{
  "num_hidden_layers": 9,
  "hidden_size": 320,
  "num_attention_heads": 5,
  "head_dim": 64,
  "norm_eps": 1e-06,
  "positions": "rope",
  "qk_norm": false,
  "attn_scale": 0.125,
  "init_std_qkv": 0.0218,
  "init_std_up": 0.0218,
  "warmup_steps": 200,
  "decay_fraction": 0.637,
  "final_lr_fraction": 0.0,
  "train_tokens": 856700000,
  "max_steps": 3269
}
MLP neurons of a small language model. Each row is named by its layer, matrix (gate and up: input weights) and neuron, and shows model dimensions 48-303. Each number is 500 + 40 x the weight over its row's rms, rounded and kept within 0 to 999. Numbers have three digits each. A neuron's up and down rows have the sign that makes its largest values positive.
After each neuron's rows, "fires after" lists the tokens most often just before its 100 highest values on Wikipedia text that the model never trained on.

L4.gate37:482461473514505524561490452502483519496476445534493507513491499572459526492506461513459570429598471487589457575473532449576496478490507550521416540467528515494503541461511452475470548496468454590466495520496463477480467508508530471514467446499542471527479526552540531587437548500493542476489479487535528455494487530492551540508479506500516427510486499471568450479467498431486502532481622496535474497564495504617546508504502478539536480540467530501475465504560512503543522539454549473421446486549500467478526569473556482536507490497485493554501431479523459491526471522501419546494463557570518441494529436500421526498539558533469491514469498488520438511532555523553478498553467453424505515473515488521509435523549528422536501484519505499528611507465541510536463572483497
L4.up37:533499486498589466539529418592490457437586447460468504517442420461501488450470554512529538469519568478513518490464411521480470492522532508523514582496514557484464448467535476482512507526491487528409488554416510511551515492574518506433457463434505579522446404533540532515466545535468535543492527483456501534479459506467521516474507504470507497518501460467465503487559532475424467557462488548511481578552488444557539495458552534488491497476473422454531526463423451471461517527531493449444496576481463479498533502487467510475490489455548448506583500459520483537540458432474489524403504488537557463508459456475469468442484506480535475465500505494568510496475464487476516519540479403564472495558472568530468510502447496502503482486516519477523550461488515524536458515432500
fires after: "\n", " Votes", " Pld"

L4.gate211:539464458435497529492483538444496465501486535502432496511488466493477528510532489511518509594522487496472424562523466548469499461412559511544531465488505485570453446494512578487530520452482515445446526505423509491595404460530520496459428482457450443434515459487441475472488516490469460522594447535539524521531521480502531521439550523458521510504517503521532533494504505530532531527506535565529507459479563456587519515472485484522613473516489437552489498449541518539466559486521447493549458555510537500545512501469521516413495527473525500516430527519470443496517491541458492451510481567542480468436504480517436433510549533491524447425421493482486519466483551554549539506469498538491456467483510494511514474474547450480488507455493426478536483438490523503523521458479505
L4.up211:448545496429454534557441501554442520488473510482545529513443442569494515528555453543517466506503451433505468474480505462519459564564446487536515521548464408540442544451535487473511498402514541426456546482572544457478493483486496461540469504577571448511528459453486511455538466536423514539523509465513484531489465462465462576518597500476520473460485496541533494543449505448497480478546524505537548492493560531561468498504512498448440487472489524534516503553504492478476461476470489468467575424546546491457605449546526456406534490400532477458492469559550502465477510539513497493491498472477531483503578422472518477427486498456458566418474476526542408519473506494466527540553518467459457469414440501521557545502492505497493529524565548488505530509497494489587498506483524
fires after: " G", " ", "Ch", " C", " St", ";"

L4.gate79:504535513496460496528478397479464498471458530461438500548466593508498486528516497552545455554510506507560481558530539504472439467430519422470486491493454534489492556549457545498493534491505518512514473498459408428426515602463511402420570552564530471481515513444491510470537462510490480490512512470505469513498507418492409506531511545472487488506516418483504525429584432506470489560565575491482448430461473534483460487540517485472547424482446485507449442521453530528519535534585498519521433495527517448518511531465518508489533550504496492514514540534490483467511474523469429512568459494596502555528479503497567515477457469400486472525467538447572447478564533486556463554435496453485505530514555475464478520506510578515519555567477426487485497466477459528500445482557476
L4.up79:493492541563558514463486503587510536598461435563537509474557518529520473382520455553514501480460477486431469557546488453518534448549530540476521428488569423551533481460466481454558532473453437419491571503536475529544432470540454475469566547475503496506489419510483458464492487518572473493490495482600474490456505446512480474553459465541492447434438512486508532564494557518537477478484542429477483530497473560578535515518544560462440555554537489472403521476575503502456556483438456487528479496438513502433488496546507493515530535467522519546516555580495476481518463548433535503513423503457536539492540510502449476490491483486519517447570514498488543550510559492465482514459495512446499485456444498534487473462490448486496420519496506528542581510557482442524496459438489
fires after: "–", "-", " "

L5.gate530:503482507480441464522521497511471471473458511477575521539551481448552484505480485527436518555486502468488463570501446522456438422491498460455496471447504527499469471479443446485482578462502550535512569442483446576473479436576514435474480515525393451567504437547635484467523510505524538477491555548491485498498482497492520518462548450487546504486510492412526543526452493503515515427476489452526457601567496569564518541464536468534476564459496529554459565546514550530486424489456521485449460464515474452463557482466459466494550445528472527509467487511460460514527543429501428489434548441515469521492508488518542516507512486529504486475535471557489515526488444551514405527574522527505506542491466448535500563553518499483448538505499553466459460515437486484477533462483495
L5.up530:557520501494518531470549519552560533445549610554517494566534483498476500545511451567497516528465501566460414502442533466532427506475454486481524545440533500495419496468497465543457532446526594520486545396508492551475476506598459398512486475569538467557503427484537529562517526491452554478464509513476515562544478584486524457505525467496488511532542538432497548431447490532506469437419456449452517577565543543496521543585537449456473522517473571423412477467493431488508457521466524493486492531449509549465490510426482450444518470561522538553521491480495469475476470457525437482484498403446534468547522476508630540446528490550536508451531444532513465517493473522481412552476512499492487547496569498505491517500488470503478536505476537548540529473432471533447534486510515
fires after: " "

L5.gate654:558469499451481427505438519511465445468515498528507483563487523463464464534536512441435488544455537449467507566513559476499521591545514518394544522498541494424527489554476516487423511483507501518565521447542490504435490522463561444489414509511492523511512446434472497498537546513478543559470554478484480518548468538578484489465476540466553531504467511475526525531538518473479573463490508562458531499520557520449566444462535510462523564480561519470480546525600462570479489457478525488515556560524482555570499548519522500488512538524449494484456515525552421537481465461518468511483480563484565460456454506532498546547520555531459436535548541520465562551450550429550461547567523501514489543552549514588465485517446513434532505461480472507500420528478526556516584475527518
L5.up654:538481488423522425510482532472458427455483499473492571462483472484482484541530490460487518448562609425507394561501474485464554543546510397547478488520496513453505445495451471511482491460483442591556520443508443515526512519528557516507507483488428495504529426482476510591537505535467507505496432542460544467550516544487529531406458529491470502449546445461434559502504532541391475573453484497446539521488545532568548441496475505552487534507523477481444507477447489545521467509496405490499506548519408495492505504443520537565554451474459508535466514451464481524457431509520482497442478452451480566497500520495490500511471443516471497513566474484490428549489622503546468460542523436466483512482534495507478464516449538489493519414547508520490500544533514545539515492491475
fires after: " ", "–", "9", "1"

L4.gate148:513545564460475524516653501464549566482493539493523519545520492466549468470482512470464488564519552378476459542525568511480498545446431488487457443487506497493487531532517495489539531510517522491470451473520479516464507533556490507486486513523525553462438548497507492476471547488526552532483498431425499494528471501534487524525553462456521490419490478505514482518458467466497536492446470475492544468562464582541503485472555457496502482480507498518531584500538590533525486493565552541483569489495440531532497536414505502507534440432514531478485489502499469514507514554538508489451461458495515485479416445525387483427466555506458484433463579450532541552511496530540426493516474490509554534470421508463508524538506480484499546523506582528538502481503500567530486497542383
L4.up148:434436435541416405509542499487503514462511498475434564451383507549515571358567510498546532511532515476524493462513473528510503516514424496518459483491468483486474526514450494565504488485512439560547530484538496449506487524504485558532496498480559480418488533469575512525479437440483547583512505445471537498478504498480542457495523477455532492533489499482461545461494484472517503512509535547496489499520514554449503540578479510486535429510509495497459484486528504468513450508477529573453499516479456476486469600439485473439448522537470490430478460536455530543507472517473465531434535472427481562528538466449523451531471485497508481446459466419554464547497491510537484517461477393499443471486557458565512503532488427459486488476565478542474516453418487527445548517529480
fires after: " ", " in", " the", " In", "In"

L4.gate70:483517518390568492561454509477576590464521472474488558468536434504489553517492480476556517488487516494526517493529497463507500437486471471516420484427527473407482477471462517491437544529455539498504531515471476511454466523494489435470482544508471487524501536554521522477475498523525599471428448508557452476471427533492527536496485412504477472501470635509462487462546491459509504527469543504522486533516447521555508497492483521468582464453536533522608475577479480540446441437438506492511566495470482453538434520538469540484498519540521456454490518480468477572495522490562479515431482382478414478521562498489454485489525481565586570466488532475474442528470498484506519540540563498545507479509519531494527501579456476498449487569451470434488457434569503496520575440489477
L4.up70:483530492502492500565452497474493541493501456473475512459508423512498470515494503442483482463569509479562511438535527507447546476466494559531466533409550466559509438475415455498523509507450513449529508477479523476566454532523543484482477471461409461492475437544415505475548486528493547442442493492527505479523497563490573476544434511500445450499465527522434500415505473530526529526483563538474542560544438489563500470543393518476556490435502506545543554523490535502454487519494512492510529486452480447442525521568527579496513497482492543518509520545463513600530501533558456507541549471529453445518548510464502470541537483577539517492394470539563470541414510475528474489594484488485544535500475558533516522478549471559440544537467417476568510473560411501498526441431559
fires after: " No", " c", " p", "d", " length"

L4.gate486:478536578510497498533466457506455496529454525529558513489502482484521480492536447505545516478564541538551444476555477508480476500410440531546519451506484571450541511467438545539489420449511506457493499461465472490494494479503510507590482503472558425512466544555542515527498526557486495508532514533427474435471530497494473464545414479558532530589469554493501497546565491477509501542529502448488548531572532545522559446529489477538513534476468521449499432468482479479477528526517458499473476494483472568437458556414476553462511487493508423493482535450489445505511523508438481476503451558517500508448547502437518535569524504442514520529496521427608518562594515525520555511524465532518544555546423582512509512533506526462461542527447425449528488508536479556513479522529501
L4.up486:522506592486433427520511469482521531430471409525433509439479540596491495483592456487569504376496517461501449487503546511510474481474464506565567474484458538464554480492463449518537543527519564441478534500527508590505547529500505489534496510438493483503505446453583440573497479463508413453534513504501539557523476435461531466484469481569526551438529452476466485526547447488518512525518461514479532484544526457418533457470537451448494505548523501524472546485540545578493515455457427504478500540390518513537448500436500501506502522514535463431537433528514513517474506474405522468476501444581488562460481542474481547510506559489484461520491488522494505490515487544428536502501516523439458501499463540543499536552558466545430548502493578562491511448545559513450448482426462
fires after: ":", "|", " ", " at", ",", " on"

L5.gate96:406488535444492466499501517476573527437448560522522487508500519575468497525491453525508490515526529459506502551519479475519431511486496434547511513516494472491516507462463505519482530513546531528473534455607485476452407575559335493515487541514438494451473428415488506498519535527571450538486555541539456532544401474451445524485526505591470500553548565505559477516463550517492478469531450513544468505542447514447457489495481417483513514492521521511471540509497504508548528448492488501462467489556465472436481538436520498489496524463549500479510526429478563498513456448468495454462546500520556561542568501460516480446481495414516478471486487515550447476537457428453435550492484559483537482503488464503507504552379477477486533528474544515535464485612516551482491453501474
L5.up96:473567453494454484519454522472453558488504497560506496462515458479511462436500488492584520568564549508419484448493564464560526459571457535479615504509484484461544517514458472464477528517555501545530501511514483490515554538457472446530490531472494478513537458528528448438519518548476569542433501545542498510500494484513422506541463574468533448560509465516543493500467454439436568540576474464528487445592497561462545446530474481497489513480484458534483550498433526483589510475509502419487423565488504482406506520426512511487427547491476468485554543463482483537512486477573508508528495498463485499577544441486489487486519513490462545543494454476493485553473538458453483512449471508418432454483543550497468550555526516568522507486469463499547438455615516522500537451451461
fires after: " ", " |", ";", "2"

L4.gate544:526500495430477492536469477490528499566450492455483535501479610536496497502510455555486531540534505487500571529511391489516512473483516503484463563488522458470525472453487583506491478531488493514574516477520556490517506444432536511549512456426443487495508512509476523505409537534497486523533499490533483477526569460549541513453536551387581497479508530509478516554511485514535520521522516536482547506541503519421479490518532509470470499459497472519459482524550560558572441536485543547500531494512482518509499511461546476496481515483492493510522507572536475459461507468483477469412382499427475498499579461541613520515474512529571543463471539541416535523417473523486495550434487453535625520488492526518428506492451515528470557464476486532422586464453434521620528447534516
L4.up544:482433362459530550444523427486518528492502438501516477526497477439502493469464486522574497438524492520487497420520487505509524492494516445468527514485607517489519505484533475540534477447487499486499463523479527507516575487463493468490486474519506556501488509518507516515494460539509582571466473558479484533494469553537541548558533472581456502525521508480433464509467444514522623482527492464491559477528420462520580501474479472437504480491414485450503475543539516532478445479466538499564523499540483549479438498532460569531573531491498506503357534528486469523506480422543477462518548472459514485549506495516459587519529518447491484483495520537571531522491532459467517499472531488462549511491436467458504455543493548472493427432497502535502441463553471424547523532467515
fires after: "==", "==="

L4.gate142:525526520520449496462511559503518581556472505486495501556504484516496555591501467463473434470533491491490448466537490524443504475562476532460497434474483589520516583483537494477549385454468455555444430461512442503433567500520576505426467491450438507518490498487519471530513530558522482537473510507524507509517427492531511445513480486524494421451553442408482575443488589510440554489537533466437547471529509556454519499478453528495512464447480548459505514428494531450462512438507533563499557475491537528542490507417525537553449461461510458498523488492483483521520476546497468507491446496549556539568546536494521548512516458509438464482505554534435546509437479519440484458603525449480537571528489491415537519463500486542450471546512586465408474487553503471506459495473496
L4.up142:519484509523533548493492473463534471537536483586470522407458564436581546579494453538486506477487537596461514508498477510498527463516522507476495463435548571548498514470574471514530495596505532523505506544480477496524443509511542503512540583524461524515536449511512391504455520508455490626515470411518529528518525501531572466471487419529503485504537552443489515481571422521520523526494418458556527552489496560560502441479482487523498571518483493482474472459468486494555457476535512534544562534505476430487459544511533512489485566537513515515429529502537521527533553492515525448482478529462472457527511523585513466517429534506460481437505478433553341499500503504512459535521554510514459532524384507474491513511472496484511498478450513576455521486456508449546539526482532
fires after: "4", "2", "5", "\n", "3", ")"

L5.gate688:434463509575458516536514486479569450515526490459470462524489548544495491558479504507512496553465484538475453497525539562512512504571506455448548514466636459483519416511461481530566542555547518405581489482459453515440481549534492590487485540571460461412514538568427482469475461481512560540459501481444463526457527505581527551532529589448411592477512551555490510470458497475500541479427579471485480490512481488532445510475543462441511487478485511510502508456505544491452485512541481468484524481516426484427509550407550485509461500519487507506470542497417501446482475498462451520493541493513554440467563514512525564567538557532518536501517438512444542473482517496495473475451417511458448488480457483480439427505486493429506490550499544473526491538485540537454518484500510
L5.up688:491512503517522499454445540457575487466554477518515475501470512487500511521479474473542539487465485515506470482512527570459466560484436521525524474488500440538507429459466465489520502484471509504476477494459474495431531460434512527500472445512512607510509520477472548484486470480404496524475548474513417468487470487486513432549509487489460550492540558516532550454511474578500542482511414488487577487559523462468470516534493474547520526462470486508487415511548444449496498538442507504462475616558577492495519467490544441503518484547487439552489453465457521570580592458488545579475518530527515444522516509608446479450560497515475534527469506559495421494499509540460480553458408528445434482545473438453499487439468471495431525501501504499510535519430511494480625524470488
fires after: " |"

L5.gate579:504488451517487510527454474622496449438513500505495501566463506503505547579466563494490512513514512557534484469491500514452528457440452438549523446467493454502512473455458487483589555530490457547500556451527438605435475504530544457474371451578487493536487477563473535522485560518456510477482495443523483516495534499476494557446465569450502428488477481503462522513487511474481497469488516489483468514478452443466568507498567575406500500439497483451505480498556491505499490458516559479483510435423437524539420539555585581460477511506564479484493485484550496448497497463470492499498530506506516521531496513506486454532498514498553500417466503511549513462524504527567499474485476561488583468535532488563458483535502510489558513511483388492539518490545500499525484552578500
L5.up579:514537531507475566541528481547487562482475571479490505561445548460502562479445518436488538456546520508469527449519505482533512420500461459460547537459502447521509533484470458569521531471502442507500512468489435588428510489470523521431465488564545477469550443511509551529479516452537474530488534506560503484483601529498477511524483513464488441515437467487535521498570519445438454530494519481485458461473446429505550520479559539475487485506553558449513451559529497490523459465393519480498492442541465530382416502474501586511505521503527499516463544564579527538510473505519492476505498546428563540562495515565507457509490547451525474433472512480612538485534549477495605478535502527470507461511496492508446541482504539453429475497505451482571519493478512444547447589541482
fires after: " (", "C", "R"

L4.gate562:524475501496515471524499475458494497556495518444525424472540535482483467544502520486482542538454439479464516460422521497445558478492546468508518429445450530462458443530483491431506446459423467523551421433535505410466477423527543528512503521477521547482476530550559584428492521509523508580497537568453490459522531453489468553497536465482528543570509504477464546467459478488478441478442473528548507523507510549449482538497588527480494503504462528584428536518559571495489612453498543475502499455477566529531493464470481506518504482526453510458571488516529605483482469513495542475404511506498442449488547424491489575499565500476530487424465472497514502548470459426475430509473439530564500504528461525537503448435466479534440480546500495547478467472487441546488462433603521
L4.up562:485451426468524450526438517474513440472588527454555441428494431530591483446491531505449486470580487551510508513420495497518472474468463489450533549486515473475483477463442514531452448492473524527531470522487450466526571483554500531539506478461569500589472497558452499534525512503578452575468529516460545519469522559440425552449450532533548480509558498497489595528513523474434423437535504629540517532533406458492521535491489490413501529509490491510520484472503572531492583463458502516498479492521408491494486512535507467558499414420516556434519585504489550535590508537551569569512494379487550523517502481527489547569443513522516500417530570576519506513422473433501449555503433480512543491555470541511457482459542548491552480535538538506512506528490501542550549471523488
fires after: " |", "|", "-"

L5.gate776:494544484424521553533530471483529448443513577517515556516568454533405487530521502462529510500397446547495487490515392474486462489510474480486492529553555519543426457570456510454457476531521485499463593464517449529455460481532470526503533525567559533527499457497462608492482463512494495504490542477428593521472500501450565447491457534513521510421456438486450462528419570560467492479447494544501489489515533493464481456483490507460470531508529468533549526515477501525502542522470529486446458491520436482499535517462494495490511529470500419486499483448608577501489496435552478549505560549434445501510465448427546486452476525494511445505499427468520564570514507497512587469511456442508564530493521529412450474553495502526520525537438471533490558512513524456435555437480428
L5.up776:466458500463465574548492493518475513477545556456520517532520467538540477531567473506443462484527563558468524500450460528492583540556520504590475510481512532534464523497462510533473482487459559514502481452483534504522520502523449500439563497499514490492461522513516569482458506541527524517586460470408493510551560456530402476503477468521516465455481548492503419543382510479430543468497401488491523481511507475455531499438573472403417499470570519555456477482526493483527489534504516544511458508469494581523420598456514451465461541472515501487504529521487504592509517510466538563440463480494545504468520482493556521529483516517519470505428488439507512562539531465519489494489459447528521520538492544469472455498497428489518531468508397605487452523538473428512517500562539
fires after: "\n", " there", "There", " There"

L4.gate99:508517464467490424506508492463519509531493438556544524450514488489476414463556526485498493578485455491494504459579503507451499519509536498503545453534520539459532475475541524492441510530467522378485537455477500476504498533507476465551461456562479550569485458511514521566532573453487569487529518526464551544505481490519497466491475483502478524473455499477474495507537533528460468464467563543466606546540510539575516532498500514514421545553506474557549449475486521485502537518478494536482541456499504536493468515554511465421460547497473539489510546454494479491515528592492526478558499424530505504456528453609484449437481547486569471508505455538521507529500570470510498470560473507473500569501615485481561466535500511540522458516422516528534421529512581475529557520530455
L4.up99:516485516475504485509548512501471510503512425458522614459539499515509464527501507475477497545505480418462508528485538450425521486518435407580504521480451498497510501519522524476475499510442439437493489516482545472489500561537479407537485463494490512511496495513476448550463500495520516620498463465462522532441528507493548506535604529490501459415569411471514492465565533557544548416463517554431560521404530445454594456414540504455456530415502498553547516571502449507493483488502425514504482536478513526504497512463479541501503494459505541485482509554409441457556513543519530565493521465535505533482530421470520526523498438502511518494502497595504506492508582484534488472535482539586530521534466566503494495517537480505485413546496499573486501458493468484522543531500465
fires after: " in", " In", "In", " ", " January"